{"n_layer": 14, "d_model": 160, "n_head": 2, "n_kv_head": 2, "head_dim": 64, "d_mlp": 320, "vocab_size": 9650, "activation": "gelu", "norm": "layernorm", "norm_place": "pre", "norm_eps": 1e-05, "positions": "alibi", "qk_norm": false, "attn_scale": 0.125, "bias": "none", "tie_embeddings": true, "parallel_block": false, "init": "normal", "init_std_qkv": 0.0181, "init_std_o": 0.00342, "init_std_up": 0.0181, "init_std_down": 0.00342, "optimizer": "muon_variant", "lr": 0.00846, "lr_mult_o": 4.0, "lr_mult_down": 2.0, "beta1": 0.93, "lr_head": 0.00894, "grad_clip": 1.0, "warmup_steps": 200, "schedule": "wsd", "decay_fraction": 0.66, "decay_shape": "linear", "final_lr_fraction": 0.1, "batch_tokens": [32768, 65536, 131072], "seq_len": 256, "doc_mask": false, "train_tokens": 330000000, "steps": 4646, "dataset": "wikipedia_en"}
MLP neurons of a small language model. Each row is named by its layer, matrix (up: input weights; down: output weights) and neuron, and shows model dimensions 0-159. Each number is 128 + 24 x the weight over its row's rms, rounded and kept within 0 to 255. Numbers have three digits each.
Before each neuron's rows, "fires on" lists the tokens most often at its 100 highest values on Wikipedia text that the model never trained on.

fires on: " All", "'s", "^{", " all"
L2.up151:166132100136117153090078143078089147111141121140123095116141152130129156119134111132154153164139147093145079152117117131129137093118144137126142125078143171136140115127117104143101104142085142149102152152150130200131130127134078123152071139134081143139167132135113093112095112137098122113171182125129138126141090162114129120114169144087145150152124130157136106118098093115152134113143115139112162127094139099088141085136155117120114122133101152159121177098108142115124162130141142
L2.down151:151093131151104105127113128104075174116131148153091133133129077138127123083173105110078132136132100119112136104119087128100115037127100096134145112175118101137138140117154156109150139140097106122118158137160120086129127138116143088198101145132115119124134100156110083146133106132164154123147145138165172148114115109131128133130155112064130137165130144130156149119141141128140153153116094116116140151109119132137123123163198148120137152145107147122137126124106142121138145138132157

fires on: " of", "'s", " her", "l", "ing", "al"
L8.up42:143090146101149093094074089162129118147122140135106140145106113165107097107143097171118137121121163124137130157182129132122120070137099158142135109131172143161142122101151103150126109158143165147137106088146175197129061111125102146123099135162081096127120105141131113112123113132142156124113112116143124149133139154135121119153125162122159119115113122141123117118134138116113124091093137156104142160131123121171122119108137158114117079099109111096142144119097102175177150097120120
L8.down42:069191134126099094133148122127135111109117135141158104121106143121147120126124142121156104125122113106112140116087175118131169118185129133118079098146145106134146135125123141110117113096144109144079115142111134143153129151131181161118129137122142167052144101134114101123141103103103165158124154172111136150157112115165137140119114163124133126106148146051120157134109113145137110108125133107164132104159104174087126130154145102147149087155135148102086098149114155152146125132128112

fires on: " sh", " R", "sh", " Sh"
L10.up32:105103086128103065089109096155129146099116138124148156125079111116099150143088144106138137145096152085152146088143128111140104163168127157133115151137108124157134106147088122149125159166143151111103118099167120125143152114181100135094131132126124108091128127155084131169108154096084135071130173136165154111120098192119147085134122156125111143117127108118123119134092170119118125108151096136125120131104140126145155134168131100136160131118132141111140120112099102142148133122119170
L10.down32:116164099138097128079130102169124159120110150106122099152137122124131140127128140119151140149154136091121135126125139076130117087154158135118177135116086114137129074083096121091123142131145134136151089110148166127154142157137135121117118138115112137125135144086166107121152148129125168123125165120115158191110088131137157094188122156147100151132180134123114148105062140145132124130136102123161097102114114110151159115168161139077147106132169133102140094141125120107118134115115084

fires on: " as", "s", " As", " s", "As", " they"
L11.up104:109137105140145075166122151182146118139139133104119131137109178158093122125104137099096111067129104098108093100143129085127125096153109174108104103155153138135111097085103133073128096106123120105154116113103136152135138182104156141107164111155128155122109114141143120133111136107157145107113137155141136172128150166136159137117104078104120153103145074121147105147152116142143126142132115124113153136139147103169141119136135141114126137149185070129103098147135106171114134113136110
L11.down104:094109143129101110102134109133149086117094180116157146148138121139130140125143134135115136109095144124146146095110146142112155127125140109113089184088059140141116173107147082153133115121126184164199120138144113127148134185120145132153129113127130096139128071133125133125136112138120123144140131117138109166138141087122076152130146168092149087121148127114099132145126091166135104135124107113125170135112183146111119103128134175100120152133147134150090131137103080109156132109119121

fires on: "ing", "er", "t", "p", " of"
L5.up15:162138135135147141102149131145154128133124119091135165145107163128139152149099135123111120137111102119130138119154119151122124121107125084148157136083148130161084147120128117143151104122155146169093075076110144145137132139138064147115104139113166137167096128126131099133136150162154135111128122097137126121168125142121150152128130144150129139138114154156123084082118106122126151100078061149124061114119141134142157175143129151067137081171125143091109126102101124150133119093149156
L5.down15:103100133081145150113098117155123126116129116175133094092106099143124110115175153149129121102139110136133102124141148085142100103180136182134086112151166123125183086106126120141107112102130119089165097154113090106161091105134136125138107082129099118097169111124118155120144116126172157126136088132098136122106138189166146148151095142132125114133149110085149131193133148172142149151164136144098161119147135109119108097129117126120107173117143114133111126131138128124143117138127152

fires on: "\n", "-", ")\n", " |", "umb"
L5.up208:115121128138161088139124106104169124140094158153134108112163084164140144126117147123160141076139134140156108109167118144187128153111090134116140160104167142125113128117130120105108089138191108162124141124093106138134138144094096143142129123095118136130171117119138109170123093093163094114100162176134134153102170134134133130142112117152157123115164133124136091130118119118127083127139138098139131111130136138130100144088127069168082122105121138130116086157164107101089143122104168
L5.down208:147127131171126157125153130129126091115108096133066111089136126140144111158138154119161094120148131141171118139140137133169150165121075103127153141111147116100103092143125085121119110155143054131135115121141148169142142102116146139122138119137164123111170098079139117144137162094113122155087142116150131107162135146132124099128166147103110104133131184136141109145135115121150103094158142140135128106102160122106106125091155167130110103113161097144107105091144120094097158117187156

fires on: "th", " second", " All"
L11.up179:154102109136125133090122148168112178142124088154128120098085148121107170098107103133078166163137155115133167110168109150103125118124150153110116130146123130136118135121171121143139102157086092170162115148148128145184131170122137137114121098105159148171142141108145097106137145108086131122140146153130101103109104108131110130115142113152148143093088131141123097131127170157151118161117118150109109147088138114111129091174121155119158118118088111126091134184125104120137179120096104
L11.down179:103103163125128172157105112118110142121137117153068169133125106128121129149106140131146086130130144124107127088153077133165140088108142167125139145103128154115106119138137123132072139153119117161114112155139111125112127132123125108156158125128123173105117061135128174120108109126113130117096114155133137131042144100105109130161113121130126133110132146087132154143167143153131130158119092151145137203114151089132131156118103141104138161143138146132146151180087141105105151144087126

fires on: "-", "b", "f"
L10.up44:179112108117112128115123119134115157124116120117153108158143166119125139111167109144106127099101117148114165109123174113136098117121100130166158102121120128146134099114183130131125146137149114170087126108118128126092140125140131136147163157148172099127136156084096136123126125154091140123079152154145060129129101123110146136171188132120141165143137146147124118085115115143093122103134118165131134135131112088157160138082173113119168080117151109095137121125098113127123121186081108
L10.down44:170135128189077125160119133194157172107127133141134100125158130076090142088109163160133108103140102151137123149108153125161134127134111143124132140069107110120103123098121129086153130115113165132176115111145146150141159104124097092156131173170113122087118105133150158164162134111145151114121126118151129075123108090119119128113161099125142161140121164124104118091124135148149121118114138134079121100135131094096117108121148138133112086110176139153120101125126117126142131161151110

fires on: " ", " un", " world", " nation", "==\n\n", " men"
L6.up277:124121144110178142165177099135121113105152144088177128116133089136109152096091148168162145181129102061148138110077165077090118142126150146128137127154142179110090112113130135135141152108129099151180147129118103136144146123119163127160095133119155103147126090103101142121121115114094184160126120178113132068112132121149141101123120116127154111125145126114156156107128119117091104115129147121103168105111142114130134156127146136134115108136134120106146121089143111163126135113121152
L6.down277:121125141108100133154083138110146142118120144133124169107139135121113149158100126115126103128095135124113120106167156206120143169113156095106175127117083102046173099145145147117084131131113142119165121151127145154129110136090108142103089147148161145145109133177148096165149124110088134117139139085131099119130137186096106156128137121110131139129120134134113103149134140111145163098130105139101112117140093132137074128110142155142141166113107116143187132112131139102111111136145149

fires on: ",", ")"
L10.up182:136120128166126104116063098115139132089130091129095112131114097098106136136123142143147160133141153106176154088142130118123118145169139126119142118145105149134119138111162163142139142146114149104079129098135132121138153135108165107144139135123128118088124133093171095077155141114175147111191098071114143115121157179121158099141105116122109090123123149114139093115162098167122120157127119150115103131097121173147120154099156117102096146137069138134109136112142123149133168164155122
L10.down182:118103128093085167135163143140144125112084163116111123114176168107118132102098094121097084101152121103163123147150140111128102099117143114144105145085156117076135119129129113104122112116138166120126155126094078106126144176165138155103110129113131150137132080121160155148126139152169123148118096154124117142105163121113145174122149114159094134140152183132105122173152136126131134089107160168103161123141092116166152129123146163123114109117112140086127135155109100086125136143118160

fires on: "-", "="
L2.up37:144115146105088133143087184166094150117106132161129106135137150091145123110107110152116152140130115131136130112115145146155086097156118129124145135147156157128167131093172097127165124146163124109120132150127110124168150111121129170156115136113152122114127096129117137129094103155091178164083139161137122109104126142122136145133148093120137159126182170141092105144106144093153089109118108157095157113138051150112121108155117122180127167134111139144147128135125143111084143081136112
L2.down37:111135138143173140097127141178113096175127121130120133102130126110148134084135139118141095085131154122121125158117089122104146092072104107113145135090094132113078127054098144086149121091152120133169139129144104098128090123163135162148136089137149152153147166124165120146150163136144119126138128127093132141118146190132126113136158152167125136145155109135129127108142107112096167132099139107155138117111157149123144115112134136102143101124153099140082125119182094151154159099128148

fires on: " of", " ", "1", ".", " w", "2"
L8.up281:145213127126128087134124160139134099164145122120107115109144143147058150143130143118132153151159132145134113154139133099104119155105149150117128155114143113168134170128140131148173113088142091134130099123099159104143140139155130134111120119166118150145127148092100092075130102132124114091150119100148109112137102142143165085118147112168130131122151115122158141125148083171152143115135110121148131122095092112099137147144110154134073105108115200099134141156102102139151085119117131
L8.down281:087138126122102113111161123104101107112116151101119115142150135185141150118131143128148137161137149131101154091101167177122175135130120136162099084145128112135123125144135137100176081087151117119110159114154165141088147118141144127124125101131098160143105108154112147111147112136143138105102097108108083119151160132150092130154086127150118115153134097108163139118118131101096142134100194113107135136147099184125100092152127144119077098111172119125109147178146160133135108137143149

fires on: "\n", " and", " lost", " or", " |\n", ")\n"
L11.up195:133118125157152156078101166129154143150154146132090146110125156113132120191102129130108092108152166116142162108109117097133141143101128155119118161148095107170122120145116162146120098108117113160155113148171118142129125106113132091089104108162171114143146160130128135143127144107082127129166124172174137168144123084118113147132132162085139157143111117115114073102108133137151171130183142096110131143125120114110138139129087105129116109141116126151181140124131086096111129149144077
L11.down195:103135129114126119130156102098162145156111144120047127065087102168165120129157099083124113139112153132104082150108092104173102105152162133148114152173138150144169145153123132130108153112122155122128078126119118117165115076166141116176111111091131125114122113148112143125141169155092147156083125144102128084144156165134145117172112125144132127131095133153118123120104130140124124143146134168169102129165143143123159139139127117117112113108151109127108138089128134110092137134135144

fires on: " of", "g", "b", "8", "7", "1"
L6.up186:134140089120132105125125140106108145121098163116181120118122125126098107153141130094114140150154173112106088182142123104162130122121131128105079131133103168169119108124147115173167128108115153144086125153098151107108114180183103127115129147140089083137175158132096133102149116115128137128123122132150169143196121101144141136172157150096143102120146182173100129096120145135109157145114103121131130090138131142098122130126150106137100102131117144104116102156112137106105168148111124
L6.down186:121141111135068114148095128138145104130172119122147149120098111140080114124126163179146126150146079145086104203134187091135119117102164150124132152120112129132160119123171116168163122145105127111139115131136131083159145145166127144129129102086117110113130151128091156118125105091125151121140138111170177134148142102130121153132114109142144144144152185124126142089091091132126101132130147156116158102121125121104062141117168116105126103116134121115096121151136129115139107084141127

fires on: " |", " |\n", "\n", " (", "."
L5.up81:114167124182141103131161110103131173156155108123070150129139113192099108146108121126152113127125091140128099091105119116173108123119132080120144130083119101097152116162126142180134124132123155110123126105089124123139143131151100113126108091122167146187122144107182104109122157124096126123152129140132148109132104125125148089112149098194140130130085109130132124170116126160133166118131121153107134132145092106160117147098108117111151123099134137156106094112128097175128133101131158
L5.down81:121099172143140131119133128112161116145073139162091137096140088099160151113119113099131135141142168135141103166102113167136108154151100099071102173142103121109118124104123120186105127123120109110115103123082156144145121065160127151130136158121119159132107129119131142142151132092135098134115121101136144102188100197098114119148132123119178127178114125089145165114147127109130112129114147128118155115152149094134103140120130147172120116109131132124114122105141146106186130140155101

fires on: " ", " after", "2", " before", "9", "1"
L11.up308:101114131120163085112166135091128139145113135177115110134080162120092154110100132130144129118087103175128169090139118152103109159118099135153167107118114139108037113176117139125104154113146112132117098154122125115147110133127152136080110137136168106101165122125113137147128140150117172137131094126148105165124120130162137147109117171132111128170148189126117140119135076118119195122126127133146124134130117110102150115156107119113085109121134137133152140101088125127107117120166142
L11.down308:150129127183128126139117135115172133162148110147124139111102136122083161139129136131150138124124079113175120143132139065093145165102132142072149139161126169101145127108130132172103151109113101108113138121187137103141108124159183127116143104172100132142139160141071122096106127129116133112131120102125130109162133177141110141141074111093106122097119104155141119128098147180122131087123121093111113112121106124129131108176135133136098127157121172165152108105156140145105127132099108

fires on: ":", "-S", "In", "-"
L4.up259:138077105130089109128135112144132146149171073145112116127137123112156112115088115152101142104156116131152127109128152139123088107118102115132133094140100159098157122176138078141124138143199127151076131131109106105125135159094125159087141137149128118154119138179101134134122142137112098129101137138137115125093178117125183093160106110140155159120133141166120135117122173151142136129126107131124144106157096111108116113132135122170119113184123143151111171111080089117128096157146164
L4.down259:177145144158124140145140140174163141135145150129099195165146157126147121130132130121092143104158096142128115107139166108137132104097103124134178114141111143109106089102154116091109090077122136134150117123150143113162100116106123163188146146144119092127140104134155133122137130126102110125130117106099168125128073138104126117126129086099089117114153156131082157112162145117109181136119084117157169122126140145087129105135129124129122124079122139103168092089144112155094139139139122

fires on: "-", "\n", ".\n\n", ")\n", ".\"\n\n"
L4.up148:116164142147146140115126126092146106149081149102166122142117148135104155133101114129143149155109087112127087095100142113105107151104107178139126099127141139152054097139114130154111151136116141178114108090120136125145155133104159122134076175129165138128102172102140129085134148143148119114130087163166143134148131109118129123090104134101145121150092122139139121086101140156124143123182119161118155108132155137186109154136131139100113181119093135134134144105118147119103139116166092
L4.down148:157135139118130126123125114108152138104145099131146136105132053108146119130166111116161107129144154144141099141119120141170146141123177116148126124128080107129167106148152119117069074115139146172168159148146107114136138111165115079117158135116107154123160110169066120137158100146102137156156174137102107133107128164118111100149117127135099146129135097134139109123122124111113125118090123100117172069112159132135154111148094090152103104115172143122167109152114114123136160133150107

fires on: " h", "l", " H", " K", " R", " l"
L8.up0:138166159125095090119142129146131124149098116118152121101073117076102129119126149121138141119087139098100124145145115120152134138099112141126135160097158123136113142134163133084100101174095142138112093083137102127156131111086116131128131158134166120157100105106132096121106117115116107093116142114152159126123064207146167098164118162126109147123162089146131119103132177154158102147115107121125138100103132132127119118142156144169158153137095155099098113143100117173126150115137117
L8.down0:118167167134120064085123113131104135135152116123135135090134113041103144104130130134118127137109125152099139168143132119145111170099157127110118139098158126166139129121131141085142138179126149142111130100159115146135134139084150128144114147138144148143100124145082118115103140090124145082112114153126128151143047165141127107132139191169130147127185096164149102089099121133136135134113113127161145125118161112133086113139106145149108108139134142117123160100119120145131141101157119

fires on: "l", "E", " Le", "ro", "re"
L2.up156:106165114153118139132087118151126095119126148100168129153122117164097144128144109099107146151129158129106180122106101145153100129146111143168134147159128103150110121109171112118176104110124089145156158105128147137079125068158113115133128121147128121094134103148135157117095118145129144092149114109161145131106097132161127129168128138077132118123167129103148168138130161134119110130152075152104170099114119111156110163169160103176139146100111128136096176128161154139100119136089140
L2.down156:135134120141118127110153119174119127124126120136093141114118129117107173137134139164112133129127122086116145142127132132139169117081139119089127146081138128109099103120093105107108111093166122114170123156126166114100139107141124177145125139120127086127137140077162095148196107116127159139114118140138139122156150125119091102118164139153123086153138151079135139090140167139182168116180112131156147106125157094093132073115125126130176095105123114141134118133097156158135077147152119

fires on: " D", " E", " O", " Ge"
L10.up81:137144132081120128124114120140153140123129110060133111087115162106128099133166144134121150130120114134154182122154101169112138106133106121131154111136123132169104155155138120158166080086119109092175126104130093123120133102120139128114150134146096133138110137128149156134144167109136119110175126092167137117135132132106112133093092126127145087122130097114148132175126116120113129180110093074120128116119079173131143093195123108117129079106138152165130141144133085133136097161153142
L10.down81:124107094145125099121108120164120154180105130103119131131145145170103141130105129123169099127103089148125079140104186130161082090146153149120107132128098091132123083070142118092139130146143157129135113143154204123110165122131138110102115121149112143133140159138143146093136139155105102147146120130096101120134124153173141098151144140145119158097140127109103167094096142148111142127133194161151117112137159132137100108086108124133129158119078096112136096143142117129153143126152126

fires on: " ft", "W", "M", "c", " km"
L6.up232:120144123072092110100085136176106145143094144162094148092084113094140093102089145169179120107136171120157147107125153123142179162136099096121175124136118143137135143097163114170135116161143135135097110136120133144110157119111143143133135126099164115125163121120111105118128114102155115166135155157114147130156142129100097090127086095104123110104098101155129141127120141131137118095133125138166182149125129119170136129139173162152146142125117085135098078152119113133106130137125145
L6.down232:165136143108119101118091100101132133140117140110113113154163128131072155132116124141106088122113147118125128122168120159135131121090147101110074115103141097106163135157140117131168125163166140147084122125156118123118112133112138142173131106088177179157130088094120138125145107143148140098140145156117137152181114161146110164088097142125113112161148112166111135147150107149142095112127122124091128155147096097145088173130138089139082117138118119125106190134137151125128120090168114

fires on: ",", " also"
L4.up240:115108077107124129140132136107132142137158104127137136128096138123129092108078101140151138140110097110153140109126127090134143143099148145147113106132141165097114099112144153127132149169136135135099115099091115133097154207119149144081145162131194124117104110145164132117102143172179085071116101129116126163122124107142130161131150112110140134166162113145123087129152105099126125124080119113107103113102116125174107161136144130097139101118118131117134111116152121136140103190097166
L4.down240:135141119145131144114092146107103106136126119122079156156139104117056181113132144107138180093140147148119140117137090124108122129146162116124130176128110115104135124146115101128125126083149158150133159139171176098114144170140133150104135131109117138115112105105174172156176171097128119120115102158123100146125154160135140136101107126146130122111117132105080157153116157121148060148121079139131129104132123132106126121124101114146057153157119120151162143138096143151099133104125111

fires on: " ", "2", "\"", " ", "1"
L10.up5:158120158090072109149097142117123161130128117124121099142136145139188155113147130120090131099114149105094107098087154157135097146139149129125136094114100139110130135152106100152146148119138161139099144144120142106118083089127132145085103093154146151152111109118116122119144146121132153087131134132113116117086115155138093170080128129139133158139132156157104120115111141126125152087128155166140155176133135158079176168138074156076108132102107115136130132140146130082171112133134160
L10.down5:088128128124121103129137104160147101118096120128098096107127122139095155114135153093142181142140086128153112126142149111122123161133147136122116160149118146158135081140129154071096124127118107118164140123158083113139156157116109132129158106114155159137157136109101104104117177159177124136139120133112144160122113089184149127130096138092107119129098142098148184119152165119122106136143099113125121107156100131183112080132171109154110114143110150106156107149123167167126101094122087

fires on: ".", "0", "(", "1", "/", "5"
L11.up155:143139151121156121114123152131126165134140098130124103125125124115119149125127124103102147125106115145181139136182099117136125139120106114136169071122089143132108124108137135120105094143093073177120119152127122146178132157194112142144160116137161127143109151130122159122105141186128163122136147118168155145159112093125154127139153073109105130135116128127109162084086177142167118115129127091097121109135157102119126101089129086115140158078130124137079118163108147147140119099102129
L11.down155:122119165149130119106117151166104120076153153136107148116179140121111105038130126118151128134125148150127147140138131142102160122157111126171141169154130133128151137142119079083147119119085104108157151125135112085134126187093085129127151144121120138129147162135126147131109130143096096163113173110128092117130158150124121144109112162123105135126158111112103116114134105120102162131143154124139104148133110170123115115157126147111043125087139146151139115084102101153131140098155131

fires on: "-", ":", "ic", " called", "|"
L2.up180:149103144130143109145122131114091155130131139183133114152094110132137120148102161133106140086127136172133147160146120106133116110124135131080148123154087159142124154140086156168141107112158133155143113111081134118097119152112145158115120193140070154178101160109139103153121136155083133119095146134124153125098096107140134145123086133101151165161109127139122157104118162089139133096135130093129162116122100110110142154093120163111145162089117125115124103125116091135176105091090125
L2.down180:132144127150136094153089145086095116135101124144104071102159160118125110103112128114119135119126124128097098159126105113124157159145133144161192122106166094148100155090127107105114122131110129098153129162177161100125113113145157134153120165124096124130104109108155157157123134128119180160115145148139135156144160072120128130132152130121106141167148124146179095116153118128106102093129134067103102089152118109138136109160138103174126128146154101125083081112140132157122152139131114

fires on: " (", " |\n", " mon", " he", " by", "\n"
L4.up289:120095096115137142123179137135115160173128099129141105111125143116132100185150173148109116110169105076113100166129110143127144178126110132120141158155130132107129119160121143159100145138100139163125120122130123126094159113130165125123140111098149107159123166090107106143173176084159085144128127152109149090074136092121136144156093125153118113173095145119095135134169126146094094164129117098131123118125060106136117164155150131136107104096112123135138138119136144136120148144151139
L4.down289:158111142112171128062135153120114127141128092114146150142116147106161123075148146114102126150133150153093094150051129125141143141136134112132110131156113146151119103114134126129145115089122144115105143159160169122125133121099108166126161126094154130158133134122103145129150149084132145159124107096137141095161124160080100176142152148153072140147146134112137163152178121142100146080115119107094142123121161117160134126143112115089131133094094157121167137107126112082142092104128113

fires on: ",", " as", " -", ":"
L10.up24:152098089136127101113097108105129127129106144175150170165119184138140130112087069199085133084143118152111147151121124099094096102087177162103125129137110091138097129140128144148121095125150157128096121088149103152137120188108113158129153126133143110135102109121138126177101160146138141102122150094146134107147175122120119140127124142097143127120131120122143157143135128105086109109116126104131107148129110155144171108157136132111138112121087137152112120098152144179140152142154135
L10.down24:170110111153106158140157095085131114147131091158146071110115118120132125147137115161172145127160176087156119079139123097141138193081098111104130081143128134111154169113100134103143138115130122155140118125162167126146180143086125102098123150105152139117118098121129111157110118134126120137111121144134111162110104215123123130125090104126127110112134123112162126106156129119131112147100144092161156118127116118150108105107128098123106164164120153172126121133132155151107153131124098

fires on: " more", " most", "th", "9", " who", "8"
L10.up206:127128100130089168087100118147108122111098115147132107139110173134079130152124144102143172186125116107176162173112133092089117127118141074167173125095101143107106119130096153189142135111113119102122125094154110138124147176137169124129127142108118103125163127074104127127143112155153120115102133159106135057133105134149136112146138108144115144105140111148108104113142122108156133118147120151117105160170103113134139093125157134113110162154076130151138147135145138139139150114120155
L10.down206:122131096160100125149141158152132123166178122132091135121135127158083134176088149162127153111118132125112139090133124160154127109139141138095133102117143120088093112114136167125144093140136127126116145133152126100109171174120129098119177153138127134127114127174115132153125098145108104092093111089132156101154166162113114139096127151147140103126155143086081099105184099155092097132091165141083140152129104098118085104164136117117127114148112112096154150148124143173133138123123141

fires on: " N", " T", " H", " Y", " R", " K"
L11.up150:117086100143068125163125124136145143165109147141126123093137128150167127094093108157122106095125125123133153133155135134124136097127114157139129121106114099152103155122130112130105090158120105131133175119134101114139146128085125142134110186144135121133112121117123074139120131081130120073105133123126201124138119162156159143160105126116086111154122068182152103120098088108171161129125128170093122123109144116159149083138122151141141106123130098144162143120133121124141187117137147
L11.down150:133139162152120139101216093068178069123149093136134095137152137152112130135146144142152119156129151130081114168144135084132116168165120122119102133122109111143108146103136145138122182103156095138083108151116129112138132144138116099126124121138143119140127114124194096119120137078153162108184151116100139122121107150157089123102146128115126081132151141167132123157140122135110133103090123150128144097080141137102120124143089127125145132134143155146114105135099109138139141098114118

fires on: "-", "/"
L5.up171:152079155141107129137094163087115164146130125119096165092150140160092108174142111096138135150152102114173135117169137180163104105145125125134160135131088154113138128150124117137098093135094118115123128123083108111085123123112153142177130163107125118093127120108108107156174170131124116125110124103095165165136122136069140131126150093159115126125111112097145116101177148085143124125116108116097153131149091122146158130151119100124145129149120144127137145142152079154107179117122116
L5.down171:133154141165122156119155128185132140130104139123120155130167163108120096107129178131143113117097142189152130108190133156096135106125096094154134124118135157125107127100152180093161148106124141144135101140098137109136136140146125146152132128121120130122131143135103128132114160141118130174102113088156115083104101125152076112101158099097105109124145084088120165134154120092122178092074140103130091114092140135140150102103161118131153110164121124136116114146129134148131122168088100

fires on: "-", " G", " Inter", " under", "\n", " Bad"
L5.up187:094146153144130133105146079113133118116135139092133130139131139151137112137134127159103112122123150136146111111156139136108119126132173172065058114126152130125107092109131169134108103179142125136157120124107132145168128106113154120140134115114117128136139162147110121127154123142160139141119096157163067110143102063120143087130133132128149128198105124134118109103135159083100118122142125114119144086100101154136117146121188119144108148104138156105120110137129103133081187160127175
L5.down187:107180118120125101098118163063141100140107103076133106156141106145158118143105122133110111130139123148166114128133120158152116136151163104139123106114128137102125091143088144167084102136123118161150156119140174118128129174088169106113154117105128100139143124129099112112123086131140160149140137132100113135125159140128130113105117153093107158172110184113128106134151088143120057133158152136135186114089092144152112141140136153090117116124159130127124123141103157111103145147148171

fires on: "-"
L6.up210:139100063141142142123113187125116148158116120127069144128152139136129103140149093179131118116170117102143136115131154125130161098138078129108161112099124152145139104149145140140129090137154137140149160056113153108122119122146099140129133152108160156129092145146088160123125136143124156108099148100173095139122169121111100130106142110160144156121138135129139128129127137141110123110122085159085138122104120151085126163150106147129119132154162146157183121132135062097115132079127126
L6.down210:116154179133153173131136124160127123114150139119106132128137186124145096131102178150144117117115128139127124101148199106116153160137072068133133127133138147132118116107137138110113124094115142119109099134090158133154118104168138129151143107142131130133121146164119114115125122136121139137090108100107144136162125105132122110059158112124128098156160092091109207109140120088145175122082133126138162125113169116128145114100116077142133115120155109135123107125155109138148076149137103

fires on: " Sh", " to", " can", " sh", " could"
L11.up302:116116115125124083113069103101140150125122120118115130132132163144105111134125151131147139127108143135163132118149138084147091125128166134129114153186092115115145139172133125097135180117089157154109138106193097157137142096121133098131124117107131124076139159113140154143117109104115147174149160148130136152179140108161160110129110141079137130128116127122122124119107150154107156118162107099134108148117143113140157128185147098180177088120169124147131107114072127136103117108115096
L11.down302:123126099130082129116121133159114130114109120073124138112151150102128115133103154155176107090112101111078088098117120100136132148128101116133179132137107127099115152133130135136119133131127151157136122111160107116138132139154155131089155134059141172137128123159122127133135121164130127131143129182095146077144132087140131121143140176141123149127129175104123145163142187158097169103124106119114109093114120119174128127146115076133187110133186140117130128125101111105092133147113169

fires on: " s", "s", " team", " years", " #"
L5.up282:120156113125112075179139184169147153122114125118141115136153150161152107140119144091133164108139119110094124140118135110129151151143114144150163153163185148102125139100135074123123119154121116113138079083117116154117159147117122139082066089147119125106138106155155094112109142138170169093120152107111124149123129097132159141099142133116105157144148119105103118148122111126118153119171137139152101101124159103121117109102179145085128125096150106141124111104104097157111100130148169
L5.down282:144156111145092138055155131114133138150128142109078173130107117121122106127117098142092107126075134130118130124132170163111116137158143134102094128090123123126137067146177174152127126092132148149145114175140161066188131146122114114138164096124132148134113143145125118114087129133134130149119119147170144155146127150123106117135136098143158103138127143101167165141130132096142128102108104120117112155123177115148067107150136132150125155142097139145080128116142129092102134088121126

fires on: "2", " \"", "9", "á", "3", "'"
L11.up87:198117156134122130166167090108178152122126140174102128149115156151124166158111098143125143119120133138177102106124107115155114099135121110178182135175125122127143111127137150109138119128119136125119095072189142113112112126128125123126120145138140117135137119118114138116140122121091156065182087125121103095128164140114143171105098149100151119166120114139102135109135127071103125107146135133123124159152135139135178099091130139098128119138138088136099126104106135109157143105109087
L11.down87:159150110098098145115089156101195083121127143128148105095132142086152150141140141175117145124113136106138123155107099114075138141153112120076123114128119141094143173129120125173114128111120102131144148108077145072140134135148108183143121144108091152139152114140098097116130173134113116134109127147166135124136154197140132130131098129123129126089086146116106111152106123142122134146112131130137118112136107159170099139129141109127138135099161199162115110103134141103103143125118171

fires on: " to", " would", " also", " often", ","
L8.up156:123073067131155125133112091101124078132117091143146081117121178111136129123054134140125140161135128124174128108122170076146129164129125125143172150136115164116100118146177173104139144155106137119113111138147103145119141137136108122096181125149154156108132141124109122121117134078171129107142131144145102124138099158130156098140141141129147125120132128101145087143153107135106104152129098098096130162104170156165077144115144124130123140150121126154144107086150128094109152122122130
L8.down156:115064140133184157106136120109134090142109150103160137129136126157091172121114133124135142130138114133141081080153144131106125179143122124130124115149111133111120104138114175145129183174119169130094094110161125123117114151118156138101119123132146127083118113127162157115137142122191092108135100147108119126134127158125127112136133122083090120128082157115101092153136110123120117106144127162135149095171153122154123159135118146149070114140059149138130088167127124130123098123127160

fires on: "-", " l", "ley", " t", " \"", " f"
L10.up85:131117122140130122123146133125094128149073142142112104138154144141162113080120140190109138116127126124125144114112139132198113143096101123130177111160152127156121132156130136115131116118127115106142118116132100101141108116111130151165145146154169158144152119137111124144115126148124095152034145108151119153104096126069159166146123159160070117150128127119108123099120135130095090132125132154137142078121127114148143107089164128090121137115169140087108120161144084129107165090136138
L10.down85:076129155140074138141157127141118143128128150096103123148132143102152144108108098112127117157138155103118116120158142128144124082133129119102103130141123153185092138105177132079134143161132136169076113149114157141123098146151167109139114150142098131135069111136134140104148136151152111111146077153136133081089128132184115096098133116119128132125154107134145121132152151165121149132092103144103135145144157095138138195123124094124106133168141114154128073100123122144126120128155076